Weights of a small transformer language model.
Training: a variant of Muon for these matrices, 624M tokens, 9528 steps.
MLP neurons of a small language model. Each row is named by its layer, matrix (gate and up: input weights; down: output weights) and neuron, and shows model dimensions 48-175. Each number is 50 + 12 x the weight over its row's rms, rounded and kept within 0 to 99. A neuron's up and down rows have the sign that makes its largest values positive.
After each neuron's rows, "fires before" lists the tokens most often just after its 100 highest values on Wikipedia text that the model never trained on.

L9.gate942:25 44 48 56 41 32 56 53 58 67 44 68 54 40 44 65 53 75 38 36 46 32 47 47 48 50 68 45 56 61 48 33 77 70 52 54 39 48 59 33 34 52 42 44 63 73 48 58 32 64 31 63 47 55 76 38 55 75 54 47 49 62 65 52 64 62 46 14 42 31 54 59 48 43 47 42 34 54 41 32 48 68 30 52 45 42 55 32 38 50 46 77 48 29 50 42 57 39 69 56 53 42 43 54 56 54 56 64 68 66 43 52 83 34 48 82 40 51 48 45 25 49 54 64 53 55 43 29
L9.up942:41 64 40 38 50 43 45 42 57 30 34 41 44 40 62 60 49 58 54 70 57 44 58 40 62 45 30 78 45 51 72 38 55 75 58 79 52 53 54 48 30 56 41 76 47 37 53 38 54 26 37 46 45 35 51 52 53 41 55 46 66 62 60 61 58 55 39 65 52 68 67 40 49 28 35 31 55 66 59 55 57 58 47 33 86 43 31 48 60 56 43 45 50 63 39 57 77 53 43 38 50 59 69 57 65 37 50 79 53 66 62 46 32 42 59 59 87 63 58 45 54 59 58 53 66 38 47 42
L9.down942:49 32 66 56 42 54 63 60 45 55 43 73 46 59 82 56 42 60 39 47 58 39 34 65 54 67 50 60 62 64 49 36 59 44 50 64 28 57 44 40 41 45 62 58 50 60 65 51 59 45 46 68 26 54 42 58 68 65 30 18 42 54 57 44 54 77 75 33 39 26 50 48 30 44 40 18 32 47 48 48 54 48 27 70 44 35 54 43 40 38 48 60 44 47 58 67 35 56 42 68 50 59 32 47 51 66 72 57 66 59 49 48 60 62 39 49 59 56 45 58 44 47 43 42 44 44 63 75
fires before: "7", "8", "6", "9", "5"

L5.gate243:44 60 64 50 37 41 68 60 55 56 72 45 52 69 52 59 49 30 62 56 60 34 52 59 49 51 52 70 56 45 56 47 66 54 48 64 35 42 41 60 41 58 57 44 52 50 73 57 59 37 51 53 48 54 63 16 52 75 41 51 53 60 54 27 50 53 63 46 40 52 56 65 46 53 46 48 41 52 46 37 51 50 36 53 82 44 41 34 50 51 51 55 59 69 49 67 16 31 55 57 41 43 66 51 40 49 57 50 46 56 54 65 51 48 49 41 73 58 53 55 52 38 37 68 43 52 66 55
L5.up243:41 58 42 59 40 37 57 48 55 39 59 47 34 79 49 57 53 35 58 75 59 34 49 33 69 50 33 65 50 51 64 63 67 54 48 78 56 36 54 28 45 56 38 53 42 54 46 53 52 40 42 36 47 53 62 06 49 62 49 38 47 76 48 43 45 27 43 53 37 44 33 48 44 53 49 44 45 49 52 43 12 51 36 44 67 51 35 62 52 72 77 54 41 54 63 43 47 34 57 45 52 56 78 54 30 33 54 43 47 33 62 31 41 42 57 77 54 54 75 46 58 64 43 59 58 55 32 62
L5.down243:52 47 47 58 29 39 52 44 57 63 46 60 50 36 65 56 71 51 59 43 54 52 16 51 40 54 28 48 49 61 56 54 61 59 50 45 63 60 61 64 34 56 25 54 42 31 62 62 56 32 68 56 60 42 64 33 40 61 39 41 47 53 45 52 55 57 37 73 36 55 72 52 52 29 62 38 53 48 11 48 62 41 47 54 52 43 41 34 26 63 40 62 78 43 56 39 35 40 56 39 46 35 42 48 45 33 73 39 58 63 50 55 46 34 29 13 39 58 48 54 60 47 42 38 52 33 52 47
fires before: " |", " Clark", " Edwards", " Sp", " Christ"

L9.gate701:47 76 47 62 40 60 42 46 40 35 53 46 51 70 49 45 77 46 53 47 35 38 58 51 31 50 33 37 53 72 51 56 61 33 44 48 50 38 33 48 54 46 43 55 29 63 63 28 63 48 41 56 62 56 46 67 56 34 31 30 50 49 68 39 39 59 48 43 57 48 46 47 64 58 46 50 28 54 59 60 66 44 46 40 38 42 72 46 69 35 56 72 50 53 42 52 50 52 59 24 48 44 56 36 67 45 23 64 48 38 40 55 31 61 58 58 32 54 47 36 44 47 50 62 37 53 32 33
L9.up701:47 57 47 33 37 44 63 49 27 48 52 75 55 50 47 42 52 30 44 60 41 33 36 63 46 50 43 34 58 81 65 52 52 45 18 48 64 73 43 41 42 35 56 54 37 69 66 45 75 62 38 58 62 53 47 77 45 20 57 32 57 63 61 37 57 48 61 41 64 71 56 47 53 42 50 38 27 51 41 47 47 45 44 47 64 33 55 47 56 41 55 66 45 29 54 49 50 30 55 23 40 26 50 54 55 43 55 49 46 56 42 48 46 74 63 56 40 73 49 38 57 50 34 61 40 51 59 39
L9.down701:44 51 61 52 38 41 60 55 60 56 49 59 60 63 48 51 50 54 37 51 57 27 39 50 44 43 52 41 42 62 51 57 54 41 37 46 65 63 61 54 48 35 57 47 52 58 53 32 53 69 59 66 45 58 67 53 41 44 54 49 53 66 40 46 62 49 76 53 59 59 68 51 44 55 63 48 40 52 59 48 67 54 36 64 45 52 56 52 59 43 49 67 54 41 53 56 48 42 56 34 51 35 38 67 60 64 53 48 58 60 53 54 64 62 61 75 38 55 50 58 42 55 33 60 39 77 35 41
fires before: "\n"

L5.gate998:50 29 46 59 78 26 56 53 53 51 42 50 66 34 56 38 54 50 31 41 62 33 19 69 56 61 40 52 54 56 57 60 53 52 46 53 32 64 82 74 49 58 41 44 52 58 39 68 74 45 58 48 42 69 61 68 49 26 59 45 60 67 69 48 50 56 33 45 74 71 50 77 58 45 41 50 40 47 39 47 49 54 41 46 72 54 42 49 81 52 50 48 45 42 43 46 34 66 40 34 47 52 39 68 65 62 50 56 39 56 43 61 42 58 55 27 52 53 51 39 52 13 32 45 47 46 47 34
L5.up998:53 61 58 57 35 37 42 42 43 53 54 54 56 54 41 51 54 45 43 27 39 29 45 29 53 37 56 57 34 73 37 50 57 59 26 51 48 58 54 50 66 66 73 62 36 53 51 59 58 50 54 51 32 57 39 57 35 52 33 63 50 47 46 62 27 61 61 39 51 56 32 42 38 71 15 46 44 60 14 23 57 60 52 40 59 57 45 38 53 41 55 67 28 43 31 62 46 57 67 37 36 57 41 55 45 75 56 48 48 61 41 53 41 35 69 57 45 36 54 30 70 41 44 49 38 69 56 35
L5.down998:70 65 56 40 51 41 45 57 37 44 44 69 29 62 50 44 29 52 45 42 28 36 48 40 44 32 42 65 37 63 31 44 44 70 52 52 44 69 48 46 51 54 44 50 36 72 55 63 52 47 37 37 49 47 46 48 55 34 51 42 53 67 36 43 57 36 59 38 42 57 33 33 58 53 27 55 47 65 29 53 55 66 64 56 65 39 38 39 47 32 64 56 37 47 43 50 30 54 59 48 37 69 41 63 50 59 79 40 44 66 24 57 35 36 65 57 44 50 40 56 67 44 58 65 58 61 26 60
fires before: " |", ".", ",", "%"

L7.gate963:30 47 47 67 49 51 30 58 37 61 59 45 44 40 28 51 60 54 55 52 61 38 53 33 39 69 61 45 29 50 33 31 44 56 45 41 61 42 28 33 67 80 54 41 53 76 70 32 68 64 45 52 57 55 57 58 21 60 47 53 52 47 46 42 48 26 53 34 51 43 51 55 28 49 55 43 57 50 24 55 75 35 56 68 47 51 60 59 65 62 42 41 53 56 48 54 48 67 37 64 38 40 46 50 39 48 45 50 58 45 44 49 58 50 44 50 69 38 50 48 45 37 54 53 32 35 61 52
L7.up963:42 46 48 59 34 43 54 29 59 51 44 45 34 52 42 67 69 66 43 66 40 56 43 39 38 54 76 44 58 39 48 41 46 60 45 55 53 48 45 45 47 39 44 36 34 64 76 49 51 81 57 68 72 66 49 43 54 33 33 37 44 55 61 38 36 63 37 60 65 45 41 49 47 35 40 60 60 59 53 39 30 58 37 47 43 60 30 27 49 47 52 45 49 63 47 39 24 53 52 61 64 51 51 35 55 46 48 51 50 52 45 83 37 48 37 47 60 02 46 43 46 53 39 70 28 41 67 55
L7.down963:47 60 70 58 46 48 31 54 25 43 53 53 36 50 46 35 49 52 36 33 61 26 49 47 40 41 56 54 43 55 28 58 48 58 58 50 52 67 59 31 56 74 54 57 39 33 42 44 49 85 49 49 39 42 65 44 42 68 43 58 57 07 33 33 51 30 42 42 57 52 54 46 45 45 62 38 62 49 33 20 64 45 45 44 43 61 45 64 36 58 64 36 53 55 52 52 52 62 46 48 26 72 63 41 66 51 50 66 55 50 75 45 51 46 36 31 45 38 54 38 41 63 64 71 65 58 48 42
fires before: " ", " (", ".", ")", "1", "2"

L9.gate770:43 41 31 48 35 39 62 61 41 36 51 52 52 35 52 39 36 57 44 55 50 62 28 69 43 53 74 63 50 50 34 47 56 79 46 50 47 42 52 24 52 43 62 55 56 46 37 40 49 60 31 18 58 45 44 48 45 52 21 58 65 48 52 59 38 58 53 51 33 40 60 30 50 41 44 70 39 55 39 40 42 69 64 58 50 39 47 18 32 58 65 56 63 47 42 27 51 30 60 62 42 61 48 41 60 60 33 68 36 31 60 51 62 39 59 58 30 50 58 43 29 51 67 41 48 29 30 40
L9.up770:45 37 55 54 54 56 64 56 44 44 10 63 53 42 54 51 47 48 54 31 82 51 69 54 60 35 57 64 58 44 37 59 63 49 71 48 34 42 44 41 59 58 50 62 71 35 41 42 55 63 26 56 38 62 00 55 39 36 40 44 60 62 45 54 26 61 52 32 59 75 35 32 48 46 52 58 49 38 47 40 50 45 39 43 57 42 48 38 33 41 44 48 49 29 58 62 33 37 37 53 52 61 62 48 46 43 52 49 36 68 45 48 47 66 44 75 40 69 52 40 63 42 62 53 38 48 59 58
L9.down770:36 54 60 40 70 60 35 44 54 40 52 46 67 41 48 48 52 55 56 59 60 51 62 70 39 46 68 46 38 30 55 49 53 60 78 50 55 59 38 40 47 51 46 55 45 41 78 51 55 76 45 60 29 41 36 63 39 29 50 62 62 40 36 31 39 51 41 40 72 65 62 43 37 42 47 58 45 32 57 35 40 46 34 42 56 39 56 56 37 36 53 48 37 46 71 66 52 50 61 36 48 73 48 46 41 70 59 66 54 30 35 50 60 46 42 49 56 69 59 37 63 48 52 68 46 57 62 57
fires before: "6", "8", "4", "7", "1", "5"

L5.gate53:48 53 52 70 51 25 74 50 51 44 62 60 50 49 36 39 57 57 23 55 58 44 59 55 39 22 51 50 47 93 72 46 46 40 46 52 55 67 66 47 59 59 43 68 58 26 39 54 29 56 47 38 44 58 49 67 58 31 41 56 56 45 40 44 42 32 42 43 53 38 68 55 49 54 46 56 49 36 69 37 56 41 66 51 72 54 39 63 36 38 22 32 52 44 45 56 37 30 47 46 60 45 38 38 58 50 66 41 46 26 50 64 49 54 42 54 52 52 33 38 56 30 51 50 59 42 60 54
L5.up53:31 54 45 41 58 42 49 62 39 58 39 74 50 39 48 24 58 43 28 50 47 53 39 62 60 46 54 66 68 37 12 40 49 40 59 58 56 35 49 38 33 72 65 46 51 39 63 42 38 40 17 49 50 43 53 52 50 31 31 65 45 50 58 71 57 48 56 43 46 67 60 62 61 45 49 68 42 75 67 63 36 52 49 46 41 24 42 46 61 41 64 33 67 38 39 54 32 71 60 48 48 55 42 70 61 41 30 53 65 64 57 62 53 49 58 55 42 57 66 44 53 55 53 42 44 38 36 59
L5.down53:47 56 23 62 35 52 45 70 47 43 40 71 55 48 47 34 36 48 37 62 48 33 45 50 59 34 37 62 52 33 43 21 47 31 55 50 56 20 51 51 55 70 48 32 56 44 61 62 53 44 15 52 36 36 37 46 47 51 50 58 39 51 52 55 67 43 40 44 50 66 62 55 44 57 64 63 57 64 60 37 32 55 31 34 44 29 63 54 25 44 41 69 51 33 53 60 36 61 53 73 56 66 43 40 49 55 15 49 43 54 57 66 50 57 46 50 36 44 52 50 42 62 57 52 47 37 52 69
fires before: " States", ".", "'", " |"

L12.gate161:42 41 41 65 57 56 58 42 51 46 49 70 27 47 64 38 54 39 59 36 61 53 66 59 38 25 41 42 67 40 60 39 28 47 21 58 72 42 36 47 59 61 47 34 42 49 66 48 65 44 46 63 63 64 58 46 59 65 48 65 44 70 53 49 39 42 58 50 46 28 32 36 63 69 27 47 48 62 51 38 51 34 33 69 55 76 58 39 63 45 55 57 35 48 74 60 30 42 62 69 77 44 74 12 38 33 56 40 36 48 49 54 40 47 32 64 40 41 61 53 56 41 41 50 39 37 53 48
L12.up161:58 52 67 40 47 38 45 25 47 50 52 38 57 74 44 48 33 51 37 41 52 50 51 47 41 53 32 36 52 51 48 50 50 56 58 32 38 51 46 70 51 31 37 57 39 27 53 47 52 62 46 50 37 72 41 63 57 49 67 47 49 83 55 40 43 50 63 59 55 67 31 76 53 68 60 60 59 51 49 63 35 38 57 58 52 50 44 28 40 60 36 64 48 63 44 47 44 56 43 46 53 63 58 56 46 58 49 40 31 49 69 39 46 56 41 72 22 59 54 68 45 54 48 66 39 51 41 46
L12.down161:17 60 38 46 53 35 57 52 32 54 62 53 39 49 42 55 47 62 43 44 45 62 70 38 49 66 35 48 30 54 44 64 35 40 39 49 56 67 48 36 52 45 45 49 42 49 59 40 54 18 58 58 27 48 58 51 63 38 55 45 52 36 43 74 37 43 41 67 55 65 37 36 49 36 35 63 50 51 41 50 21 44 43 46 47 52 54 70 46 58 61 64 39 45 51 39 52 74 52 60 54 55 29 35 47 29 36 50 51 28 61 58 42 72 45 34 70 46 38 44 28 42 72 48 50 48 38 31
fires before: "3", "4", "1", "2", "ina", " |"

L12.gate446:53 51 45 41 41 31 76 65 70 47 50 27 55 34 56 46 54 46 46 60 53 54 22 63 26 45 55 71 53 41 36 54 55 64 43 55 68 49 46 49 53 58 60 57 29 61 27 29 39 37 42 39 36 65 43 29 46 61 47 55 58 40 56 52 54 55 73 49 58 42 40 53 35 62 46 80 70 56 61 27 68 58 59 44 46 33 49 44 56 58 50 49 60 49 40 37 50 47 58 45 45 70 56 33 57 60 42 60 58 65 66 57 32 40 62 49 42 23 57 50 57 32 59 27 52 55 34 59
L12.up446:52 53 69 56 52 41 37 64 70 36 33 41 57 49 56 46 41 35 52 52 56 61 46 55 40 65 41 63 54 39 70 47 38 53 55 46 24 41 51 77 42 54 35 68 47 54 37 45 50 46 48 38 34 37 37 52 30 27 86 41 46 70 47 34 55 69 43 67 50 43 48 53 44 51 51 58 69 38 46 35 47 60 47 44 58 26 53 59 52 37 56 52 43 59 64 52 61 60 49 50 45 53 78 41 71 50 36 48 70 94 47 64 54 51 65 56 39 28 48 65 51 51 52 44 55 65 64 55
L12.down446:49 49 29 42 50 44 45 42 69 51 57 48 60 44 46 27 44 41 51 43 48 74 34 27 55 78 60 30 55 36 34 81 51 63 52 52 37 46 68 52 59 50 35 65 50 60 64 42 45 55 43 64 58 46 47 40 52 49 65 49 61 46 75 50 61 43 36 55 28 43 68 45 24 80 50 48 88 55 62 66 38 73 40 50 70 35 51 41 38 65 39 47 39 53 52 35 39 60 71 39 35 47 56 55 68 31 45 62 38 54 48 54 52 58 41 48 74 55 56 71 49 53 34 57 65 40 54 61
fires before: "1", "2", "AF", "4", "5", "8"

L12.gate574:55 41 56 45 44 67 53 47 51 58 51 68 62 55 38 45 46 48 63 54 41 57 38 50 28 53 47 48 46 44 52 40 54 54 44 45 54 33 34 60 66 41 62 39 45 68 60 47 45 81 41 58 31 52 52 23 52 64 38 70 31 47 64 43 49 53 52 37 19 55 56 57 56 36 43 43 55 42 66 38 49 63 66 46 33 55 63 60 69 71 55 75 36 21 59 60 39 62 54 67 64 27 51 52 48 56 31 50 64 32 52 46 68 25 59 46 50 31 77 53 36 50 52 76 58 59 51 61
L12.up574:46 42 61 53 53 43 57 59 58 41 61 42 56 47 50 47 68 40 56 44 49 34 44 53 20 30 46 55 66 56 48 45 56 46 33 40 53 78 36 56 35 37 49 58 35 57 79 46 42 37 58 56 33 47 61 68 58 39 34 70 40 61 63 56 50 60 51 36 48 38 42 60 38 69 53 67 39 31 47 60 51 40 48 36 55 34 39 61 55 47 55 60 32 52 51 55 45 62 61 34 39 63 46 55 29 75 61 46 51 46 42 49 45 46 81 60 59 44 41 49 17 40 41 49 30 60 67 42
L12.down574:81 47 43 55 47 33 46 67 42 43 60 50 48 59 31 38 65 27 56 46 54 47 39 33 37 40 49 44 74 66 69 41 60 45 54 59 43 58 51 52 60 37 63 64 43 32 65 35 38 47 79 58 28 43 48 52 41 50 39 65 50 73 75 52 34 65 48 53 69 32 67 49 59 52 56 46 69 52 50 45 43 84 62 40 62 23 38 60 30 34 39 51 73 35 53 50 29 47 61 38 31 61 51 43 62 51 71 55 43 45 53 56 37 75 61 53 62 62 34 51 21 58 34 34 33 62 53 28
fires before: "5", "6"

L14.gate161:46 47 30 47 49 42 37 46 35 34 74 52 51 55 47 51 40 52 38 45 43 46 49 56 58 41 39 27 57 36 38 37 48 68 37 38 40 34 40 45 43 58 67 47 77 61 41 35 39 62 42 53 60 36 22 56 43 62 42 63 63 54 47 54 32 35 48 55 48 51 66 51 60 48 44 54 55 43 76 76 78 34 55 62 38 57 43 56 48 60 35 66 62 57 45 63 74 56 70 55 42 61 41 56 66 54 53 58 58 39 61 40 34 41 45 48 51 35 65 37 37 59 62 49 80 76 78 56
L14.up161:39 36 26 53 58 53 48 48 42 66 59 41 48 64 26 50 53 51 35 43 58 62 53 66 56 58 65 57 67 50 17 55 49 38 73 32 61 62 66 62 67 51 29 58 50 38 44 50 61 41 48 62 59 41 33 33 43 67 55 46 42 24 49 40 41 34 63 60 49 58 41 60 46 52 63 57 75 71 68 36 47 57 39 36 31 54 57 49 41 64 37 78 51 62 31 53 57 49 47 58 45 37 66 61 34 48 44 65 45 63 60 34 49 50 49 49 36 31 45 46 43 50 52 81 41 64 66 56
L14.down161:59 53 47 50 42 53 65 67 51 39 49 61 31 40 44 35 57 33 47 68 70 49 64 48 55 56 60 85 58 59 50 64 49 64 52 70 47 63 45 49 31 49 36 49 48 53 51 61 70 53 47 38 53 41 54 50 52 58 29 70 59 23 64 53 43 48 46 50 42 41 36 55 44 47 73 39 67 58 66 43 43 66 51 50 43 66 59 31 51 44 77 44 61 58 44 47 52 57 67 59 53 61 38 63 55 66 67 44 53 63 46 54 47 51 55 63 34 23 47 34 55 50 42 58 46 32 53 27
fires before: ")", " (", "s", "\n", " "

L12.gate7:50 60 38 54 49 20 66 45 60 26 62 47 59 47 41 62 78 30 44 47 56 43 46 36 48 68 57 46 49 31 38 49 69 60 37 62 54 48 50 50 50 58 24 48 56 30 64 32 44 62 46 69 41 58 45 56 59 61 53 36 35 77 32 52 29 42 59 34 56 33 59 56 43 86 57 55 63 41 31 37 45 16 64 61 19 52 42 49 56 50 26 57 34 50 58 25 25 56 71 76 46 48 59 56 30 50 45 68 56 41 47 58 49 47 45 56 50 32 54 49 51 46 56 54 56 50 54 50
L12.up7:68 67 51 49 42 46 55 46 30 51 41 56 51 78 53 43 47 74 48 32 45 41 58 51 69 34 43 37 43 51 46 56 23 43 45 49 42 52 34 47 54 46 44 38 47 50 71 64 50 87 42 50 40 64 61 38 39 75 33 38 36 47 63 65 58 68 72 50 49 47 35 46 46 55 43 51 49 43 45 57 57 49 52 57 69 65 30 51 39 52 68 49 26 41 66 50 50 63 34 26 42 42 49 65 45 49 37 46 53 48 40 44 50 42 35 59 46 46 67 64 67 42 30 64 55 46 40 47
L12.down7:31 50 29 53 50 30 35 49 29 39 65 71 66 42 33 55 63 37 47 21 61 54 53 39 59 83 54 51 43 50 59 71 66 56 36 48 57 42 59 55 57 50 37 51 55 49 39 44 48 47 49 64 26 63 24 55 32 43 33 37 40 69 52 45 33 63 41 52 41 28 59 31 59 72 37 51 53 55 37 55 66 24 56 65 50 50 40 63 50 32 30 51 68 54 42 29 28 41 59 69 58 49 59 73 40 57 71 70 51 32 49 40 18 54 54 51 63 30 75 36 49 68 60 49 66 45 46 41
fires before: "2", " ", "3", "|"

L10.gate434:34 61 49 65 51 36 50 71 41 61 63 53 39 54 49 66 52 34 80 65 69 51 41 58 66 34 55 55 72 57 42 60 51 54 31 53 51 71 40 31 41 49 36 63 33 59 55 21 51 62 55 34 37 33 38 34 45 54 39 74 49 66 52 33 45 53 46 54 38 54 55 40 60 34 50 58 33 79 72 56 42 33 15 40 39 61 60 67 55 53 52 51 67 61 47 59 51 46 48 58 36 51 43 35 32 51 46 43 51 48 53 48 69 27 45 36 53 67 62 45 48 58 57 33 46 52 45 74
L10.up434:35 40 60 49 41 58 42 67 57 45 63 27 47 53 71 47 55 49 52 49 51 51 44 65 57 20 49 40 59 68 33 60 72 67 54 35 60 61 43 51 40 51 57 48 52 22 38 54 67 50 47 31 47 46 52 34 38 67 57 55 64 39 45 46 43 43 46 61 32 73 53 35 45 48 91 45 37 71 56 50 42 45 32 57 53 02 48 63 69 55 54 53 57 48 43 67 36 49 53 56 34 39 51 39 48 42 61 44 40 40 49 40 41 33 39 49 51 29 55 61 46 53 54 76 59 65 50 56
L10.down434:65 54 53 41 24 50 55 40 53 52 66 72 40 20 46 51 56 28 41 67 35 66 36 44 34 42 40 52 43 63 48 52 27 60 57 49 38 55 52 53 53 29 48 63 57 51 35 34 51 60 50 41 58 44 37 44 55 61 60 49 48 81 61 47 46 44 46 46 61 58 54 66 40 48 32 66 47 33 63 65 33 51 33 31 44 49 54 65 45 64 53 57 52 54 55 65 54 59 48 56 59 53 50 48 53 66 55 30 53 40 60 57 69 52 48 38 56 51 29 37 43 35 69 33 64 42 57 51
fires before: " |", "/", " ("

L10.gate537:55 35 32 49 43 45 64 56 67 63 67 45 74 69 75 58 36 46 51 43 53 39 34 44 60 55 66 50 42 11 38 44 67 59 46 48 59 38 52 30 42 47 43 53 53 33 69 56 55 60 44 39 35 43 40 29 57 40 49 41 35 25 45 50 64 73 58 66 47 36 41 62 43 71 67 55 51 51 58 44 41 43 44 63 48 48 64 52 46 43 56 55 40 38 73 26 46 56 84 53 49 59 46 64 50 59 37 59 57 51 53 51 45 59 44 55 50 44 73 56 15 27 43 61 43 43 52 50
L10.up537:53 25 59 43 47 50 65 63 29 38 55 51 50 56 66 43 61 50 44 46 51 46 51 55 35 70 55 38 43 59 59 63 48 50 52 64 53 31 43 49 41 38 38 45 55 42 51 34 53 41 57 46 42 74 35 37 23 44 42 56 55 37 52 54 59 35 43 35 55 57 43 45 65 67 42 56 35 39 58 46 50 55 39 27 41 37 57 51 30 55 64 36 51 71 50 45 39 67 54 57 67 44 50 41 51 44 51 60 42 62 49 67 65 48 52 47 42 40 52 55 35 30 43 62 51 42 39 65
L10.down537:35 32 63 44 43 67 74 40 54 62 56 41 59 28 45 48 81 45 38 66 36 67 42 48 44 63 51 51 36 71 49 70 55 36 59 49 31 65 49 52 60 48 56 40 36 50 60 61 65 59 44 65 47 52 37 55 40 45 35 50 47 35 60 49 29 58 57 51 68 41 58 63 36 56 60 46 36 39 53 59 51 64 41 43 48 53 68 44 68 38 59 38 57 48 36 59 22 49 52 57 52 44 56 43 47 50 43 53 44 41 45 35 61 43 53 36 58 41 57 44 66 48 59 69 49 52 49 34
fires before: "5", "6", "4"

L7.gate280:71 48 45 35 40 70 57 47 46 44 40 36 55 70 35 55 44 41 59 65 44 44 48 52 41 41 45 55 49 57 39 15 68 43 45 67 43 40 25 43 46 61 50 42 69 61 51 39 57 51 41 63 41 45 30 59 42 50 43 49 39 46 69 34 76 53 40 36 18 44 56 69 54 46 63 62 51 61 35 26 40 58 49 58 58 41 73 47 73 54 38 69 50 32 51 50 63 42 51 50 59 53 56 49 61 44 34 58 29 58 43 46 70 48 58 68 44 50 61 60 40 54 43 69 53 46 65 48
L7.up280:40 38 43 40 52 56 61 47 42 39 56 38 52 71 40 39 30 49 37 36 61 43 43 55 46 40 60 58 34 49 35 18 52 57 64 47 48 45 51 43 40 31 35 58 72 53 45 57 22 51 49 52 63 66 51 42 56 42 38 19 46 38 63 29 36 42 40 59 70 32 50 40 45 52 59 87 55 42 58 52 43 60 48 61 36 45 44 42 66 48 61 52 49 40 37 44 41 46 35 51 39 59 40 67 51 51 61 71 42 28 54 39 56 33 48 32 61 47 44 58 43 36 69 35 67 58 56 63
L7.down280:51 46 41 41 54 55 42 44 44 56 50 44 53 52 59 59 50 40 50 46 63 63 35 48 72 41 65 41 47 57 46 75 65 47 51 70 36 56 56 54 41 52 61 45 49 61 48 39 48 63 56 35 44 47 33 64 64 65 34 42 49 53 59 47 45 60 33 28 75 59 47 39 47 43 39 38 57 43 45 69 65 59 52 43 36 58 70 55 31 43 73 49 31 66 43 48 51 53 64 62 51 64 55 64 61 53 51 39 36 43 67 61 29 34 50 50 50 66 36 36 45 44 53 66 47 49 58 54
fires before: "5", "6", "7", "4", "8"

L9.gate749:60 43 37 54 38 40 42 53 37 45 43 63 44 39 58 67 62 26 67 63 43 54 65 48 46 54 65 22 72 62 66 33 75 46 46 57 84 53 35 37 31 51 57 53 59 49 78 35 63 37 43 65 50 37 68 81 51 45 61 46 34 69 47 46 57 53 61 70 32 43 40 52 48 53 46 58 35 59 62 32 73 62 46 51 45 57 70 57 70 36 50 53 54 50 47 54 38 52 48 55 47 45 53 43 43 48 33 35 36 42 61 49 36 53 40 34 43 63 55 60 46 47 29 46 37 56 58 43
L9.up749:51 46 37 45 54 28 59 53 45 44 46 61 52 50 54 41 47 41 35 58 48 37 63 52 46 57 58 51 51 80 55 48 58 63 43 49 42 82 55 32 56 53 61 68 48 58 43 41 58 57 55 52 49 43 60 81 60 34 33 45 58 39 53 35 68 49 55 56 36 44 60 39 74 59 35 63 38 45 41 52 59 64 44 58 62 45 51 60 82 67 60 68 72 30 53 62 60 56 46 34 44 59 55 80 63 40 68 43 53 58 53 49 55 70 32 47 51 41 51 72 59 58 27 44 58 61 65 59
L9.down749:59 47 46 63 49 40 50 38 48 46 60 73 36 20 45 62 67 37 64 27 46 51 43 56 55 60 37 56 64 65 63 37 63 52 32 52 70 65 29 37 53 52 45 51 52 38 56 65 55 56 39 43 50 39 59 53 36 37 40 57 51 47 51 38 43 61 43 68 63 52 39 62 39 32 37 48 35 64 48 44 53 40 38 50 45 52 43 56 49 49 37 42 58 76 34 48 39 57 52 31 47 59 63 67 55 46 46 37 45 35 40 71 33 57 56 51 41 71 53 63 36 46 35 34 54 54 33 59
fires before: "\n"

L10.gate104:58 47 53 53 46 11 33 48 51 35 52 47 34 41 51 57 42 36 29 43 35 52 42 35 51 61 53 56 41 58 45 49 58 62 29 50 63 64 65 52 56 73 60 61 32 34 57 48 48 58 46 59 47 54 36 54 55 51 39 39 52 59 67 31 59 40 43 36 43 43 67 54 70 47 58 46 37 66 51 57 58 59 44 51 51 55 65 38 59 53 47 50 50 51 56 52 47 61 32 43 35 33 56 33 47 30 56 35 65 52 24 48 58 48 61 43 53 45 29 47 28 35 49 69 59 73 33 38
L10.up104:46 45 24 31 52 53 55 56 77 46 30 49 50 54 49 50 66 70 58 61 54 61 49 43 53 42 28 32 43 56 56 53 49 47 35 69 47 67 47 44 25 60 47 54 47 55 34 60 41 44 68 52 53 44 43 50 48 38 31 55 64 54 55 66 68 36 59 61 58 60 72 47 42 30 35 39 33 68 43 44 23 54 42 46 35 36 42 59 57 39 57 20 60 60 48 63 52 61 40 45 37 41 41 39 28 59 40 43 66 70 53 44 48 57 49 54 52 45 44 49 51 35 74 31 61 29 47 34
L10.down104:80 53 65 61 54 46 49 52 35 44 37 45 53 63 71 49 61 40 60 63 40 39 39 52 58 51 55 67 49 54 51 60 45 36 39 51 39 36 59 59 67 44 63 42 47 39 76 47 38 36 41 61 35 63 54 47 45 51 42 42 56 57 52 41 42 47 35 52 56 41 50 36 66 43 54 51 65 38 63 26 63 34 56 48 66 52 44 41 50 54 54 41 46 62 52 55 43 22 41 49 38 27 58 47 60 53 42 38 43 45 41 65 45 46 38 45 58 28 40 59 45 53 41 38 70 66 34 64
fires before: " |", ",", "."